Part of a small language model's weights.
Size: 12 layers, width 512, MLP 2560 GELU, vocabulary 34374, 61.8M parameters.
Architecture: no position embeddings, biases, tied embeddings, capped logits.
Training: a variant of Adam for these matrices, 8094 steps.
MLP neurons of a small language model. Each row is named by its layer, matrix (up: input weights) and neuron, and shows model dimensions 16-143. Each number is 128 + 24 x the weight over its row's rms, rounded and kept within 0 to 255.
After each neuron's rows, "fires on" lists the tokens most often at its 100 highest values on Wikipedia text that the model never trained on.

L9.up2094 [111 137 129  97 160 113  97  98 154 129 135 110 130 130 136 171 116 125 128 101 109 132 130 133  92 119 182 124 135  97 159 124 120 135 138  87 101  92 143 154 146 110 116 115  99  91 140 134 139 164 148 139 117 144 107 124 142 131 182  94 140 146 106 120 108 169 144 108 131 161 151 145 114 153 125  90 139 138 147 158  50 133  99 113 143 132  99 115 104 147 151 183 122  89 114 151 153 146 121 143  79 141 110 170 114 131  79 102 144 107 149 135 170 117 136 124 158 116 171 139 168 123 110 149 126  99  77  93]
fires on: " was", " were", " the", " is", " been", "'s"

L9.up717 [164  86 120  62 156  94  67 116 117 138 113 124 116 128 118 164  98 111 142 149 133 137  98 103 137 140 133 103 167 109 135 125 146 124 131 154 139  98 130  94 153 147 123 122 113 103 132 132 124 183 140 125 140 169  93 118 154 138 124 143 163 150 106 181 125  67 160 121 141 105 118 127 118 124 138 123 160 146 180 113 146 143 171 134 124 106 120 177 128 136 136 107 101 126 123 139 172 117 139 138 155 170  99  94 104  87 146 117 112 121 130 120 167 145 152 113  95 139 150 133 105  60 104 125 145 106 155 110]
fires on: " an", "0", " Sin", " An"

L9.up2173 [112  76 127 110 153 116  70  91  86 140 138 132 144  87 121 151  87 170 121 152 132  98 123 129 122 135 135 144 118 127 130 110 188 119 155 114 122 138 130 116 175 148 130 124 146 126 124 133 132 158 140 147 130 122 131 115 119 130 100 113 136 136 162 119 113 131 147  83 122 142 129 124 125 103 118  86 122 100 113 113 138 140 107 132  98 144 128 147 102 151  84 141 120 160 115 130 129 115 116 151  77 135  87 121  94 140 161 156 157  84 137 127 146 110 150 112 145 119  95 135  95  97 116 142  78 111 164 124]
fires on: " the", "===", "==", " |"

L9.up281 [140 176  95 139 125 130 101  96 111 125 110 133 135 107 130 108 145 150 130 141 108 121 112 143 116 151 123 144 137 106 141 147 180 103 123 153 118 154 124  74 123 190 140 140 130 140 109 109 130 107 123 156 133 131  84 164 144 147 195 126 119 110  86 145 136 101 132 134 181 169 123 114 109 109 134  99  89 163 125 119 113 123 125 108 136 107 105 165 146 153 107 116 117 136 148 152 155 138 168 162 115 125  80 113  90 161 133 126 117  94 128 118  82 118 138 111  84 117 160 139 152 126 135  90 151 103 153 157]
fires on: " an", " one", " =\n\n", " |\n", " Sin"

L9.up2300 [136  97 148  94 119  92 130 111 107 133 144 103 128 112 146 109 144 140 118 111 110 121 111 128 121 142 178 138 140 108 115 142 160 100 116 111 129 144 165  98 148 144 130  92 146 105 157 125 136 174 134 122 142 133 140 138 145 145 112 129 127 120 155 111 115 154 148 143 138 135 145 107 135 139 126 141 143 110 111  94 112 139 131 105 135 126 122 136 163 133 117 124 101  96 124 180  94 108 122 120 125 155 137 116  86 142 125 134 122 133 138 154 149 113 126 130  95 128 118 118 136  94 123 128 135 177 148 132]
fires on: ",", " and", ";"

L9.up785 [133 100  90 104 121 157  93  61  93 168 108  97  74 104 162 102 139 124 129 144 102 124 126 130 134 149 130 179 121 109 102 138 107 104 132  86 108 137 142 100 159 132 137 133 165 127 149 126 136 141 128 143 108 153 153 131 107  88 113 126 161 113 125 101 109 139 169 112 130 153 140 113 100 113 136  93  82 115  97 109 131 128 135 119 106 124 100 124 143 112 158 110 124 175 114 135 134 115 124 162 116 151 124 123  82 121 129 154 186 155 140  99 133 115 121 128 136 134 158 117 122  95 134 122 176 156 112 133]
fires on: "==", " |", "===", " Best", " of", " for"

L9.up1697 [107 102 133 105 125  81 104 121 108 138 125 118 104 100 124 156 127 131  89 142 142 111 171 128 147 132 103 135 175  96 141 132 127 132 138 142 109  92 120 158 137 110 149 113 135 134  97 116 117 118 136 144 138 144 126 160 123 171 175 131 146 142 109 122 127 152 120  94 118 174 147 143 116 143 123 114 166  94 162  90 155  83  89 110 101 134 119 182 141 128 112 138 144 121 113 146 158 126 144 138 117 160 137 142 108 125 130 113 108 134 140 101 128 114 160 170 147 135 120  98 134 120 117 126 128 143 150 126]
fires on: ",", "0", " ", " La", " la"

L9.up746 [130  85 134 112 111 115 119 115 136 177 134 106 151 161 122 155 144 133  93 130 129  91 133 117 124 121 139 110 158 122 132 114 120 115 123 145 133  91 139  59 152 153 149 150 102 182 144 136 146 150 126 126 123 179  94 127 161 142 147 128 163 161 122 116 148  99 152 113 178 130 136  87 125  70 173 166 135 118 139 108 122 114 165 120 124 143 102 166 108 101 110 154 128 121 113 105 123 120 151 133 134 172  88 105 138 129 148 130 124 131 130 135 161 115 153 159 181 114 111 149 119 166 116 156 127  94 146 154]
fires on: " an", " An", "An"

L9.up2095 [110 116 129  51 167 156 134 117 128 162 157 155 144  95 108 136 109 127  93 138 134  99 181 139 143 157 188 126 133  90  84 128 150 143 128 121 116 120 177 107 124 128 101 120 116 159 122 126 118 110 199  99 144 138  94  74 158 114 106 162 137 138  98 103 121  94 135 147 112 130 135 140 137 137 138 140 108 109 171 147 152 117 155 128 169 102 107 158 134  98 117 160 120  95 119 186 100 132 145 143 134 148 101 134 136 184 125 149  95  80 128 124 134 148 134 157 143 136 136 102 135 102 136 136  94 148  99 108]
fires on: " and", " which", ",", " who", " was"

L9.up1510 [145 165 131  79 121 137 112 126 108 136 144 131 147 121 138 148 115 107  78 104 158 120 175 126 142 136 149 106 150  83 121 148 124  93 124 130 111 106 163 121 147 115 112 148 106 148 155 110 108 164 129 157 113 146 136 154 137 114 167 115 150 100 108 135 100 113  89 138 123 123 163 119 151 128 122 145 183 151 104 139 122 160 132 172  83  90 141 165 125 145  99 102 151 143 105 119 139 129 118 108 135 161  55 160 100 157 114 128 128  92 144 140 103 103 141 159 140 123 104 101  97 144 130 140 128 131 141 124]
fires on: " ", "land", "–", "0"